From a checkpoint of a small transformer trained on Wikipedia: a variant of Muon for these matrices.
MLP neurons of a small language model. Each row is named by its layer, matrix (up: input weights) and neuron, and shows model dimensions 288-383. Each number is 128 + 24 x the weight over its row's rms, rounded and kept within 0 to 255.
Before each neuron's rows, "fires on" lists the tokens most often at its 100 highest values on Wikipedia text that the model never trained on. A number after a token or word is its count.

fires on: "|" 35, " |" 15, "\n" 14, "W" 7, " Team" 5, "E" 4
L7.up572 [119 130 131 106 135 102  97 146  89 108 172 120 145  88 132 115 123 131 110 139 136 111 117 165  95  97 136 106 138 136 151 142 128 191 141 132  68 128 170 140 143 160  95 140 163  85 149 134 127 142 125 154  98 139 142 144 147 136 145 186  93 124 118  84 107 121 138 116 118 150 109 162 100 123 101 142 113 132 174 136  91 125 144 122 111 120 163 110 161 167 117 104 133 154 148 128]

fires on: " the" 39, " years" 5, ";" 5, " previous" 4, " that" 4
L6.up976 [165 128 100 166 133 152 172 142  94 129 159  98 165 119  98 164  98 135 167 190 139 137 145 151 128 124 122  95 124 132 147 172 123 109 104 132 119  81 148 145 131 136 110 105 139 137 103 151 167 104 124  99 156 173 130  71 147 109 138 175  99  90 120 105 132 124 140 119 175 147 130 110 144 154 134 125 122 142 104  81 114 132 155 140 115 124 128 155 144 108 157 102 127 127 141 128]

fires on: " had" 41, " Du" 12, " have" 6, "'" 4
L6.up590 [121 151 150 108 112  96 148 125 173 132 106 105 146 145  85 156 120 139 102 152 152 112  84 136 161 103 181 109 162 166 161 101 115 141 104 130 101 128 129 127 129 136 159 124  60  98 132  98 136 159  98 155 124 153 135 161 129 124 126 146 136 128 128 155  87 157  96 119 105 122 110  94 145 116 135 160 124 131 124 123  85 130 122 140 105 141 104 108 114 192 160 140 135 120 120  98]

fires on: " the" 28, "-" 14, " amount" 5, " money" 4, " clock" 4
L4.up1322 [129 127 126 146 132 150 116 107 144 131 147 132 141 112 120 111 140 140 122 148 149 118 151 135 133 148 113 136  95 123 106 134 140 120 158 122 171  91 129 146 143  84 111 167 152 135 121 196 103 119 138 161 107 131  87  93  97 130 128 103 138 105 134  94 141 129 155 120 164 133 153  92 157 125  78 120 155 120 128 135 107  57 111 142  96 141 121 159 106 125 147 142 145 102 122 145]

fires on: ":" 17, " I" 10, " Is" 8, " (" 8, "I" 6, " So" 5
L4.up288 [ 98 113  91 113 157 121 158 120 111 131 166 146 139 144  99 135  88 130 132  96 133 121 128 128 166 123 159 114  95 185 140 122 142 136 115  76 132 115 130 117 106 166 118 142 135 136 156 133 125 102 157  99 165 141 124 182 130 105 113 161 141  80  99 168 103 174 125 153 145 135 120 162 145 157 132  99 142 120 122 119 119 138 125 119 116 138 125 118 120 164 156 103 124 117 208 101]

fires on: " \"" 19, " Men" 10, " father" 9, "I" 9, "'" 4, " grandfather" 4
L6.up5 [159 124 104 137 105 145 112 104 125 107 151 163  90 146 118 154 162 158 134 148 116 151 119 147 120  99 159 144  97 128  86 101 135 175 123 119 139 135 143 154 158 129 140 153 102 104 142 100 135  87 130 146 112 129 106 168 126 105 137 141 127  84 109 121 146 172 144 145 166 168 102  99 122 117  47 114  95 104 111 143 156 127 148 120 133 115 174 102 179 157 123 122 134  96 105 146]

fires on: " The" 23, " A" 20, "A" 6, " All" 5
L6.up1115 [140 125 159 116 107 146  93  93  94 132 114 134 128 163 118 149 118 117 122 134 123 127 138 121 128 120 129 120 150 139 117 106  56 125 109 100 128 101 125 158 126  98 120 133 138 136  96  82 159 157 110 160 150 122 126 139 119 149 100 140 144  99 108 140 136 131 152 174 126 149 149 126 130 135 176  91 108 115 129 102 109 141 138 140 122  94  97 142 102 141 115  97 126 146 154 116]

fires on: " (" 26, " " 25, " South" 6, " a" 5
L7.up965 [158 148 176 117 109 163 145  87  89 138 156  80 108 101 161 129 133 168 146 187  67 143 147 137 149 131  61 139 158 146 130 104 127  75 108 107 118 111 108 176 117 177 171 155 118 150 189 102 114 170  78 123  93 104 108 103  98  96 128 124 125 129 107 137 120 141 108 123 111 150 157 131 112 155 114 149 129 129 154 110 134 107 113  72 126 111 111 108 108 143 138 160 134 140 155 155]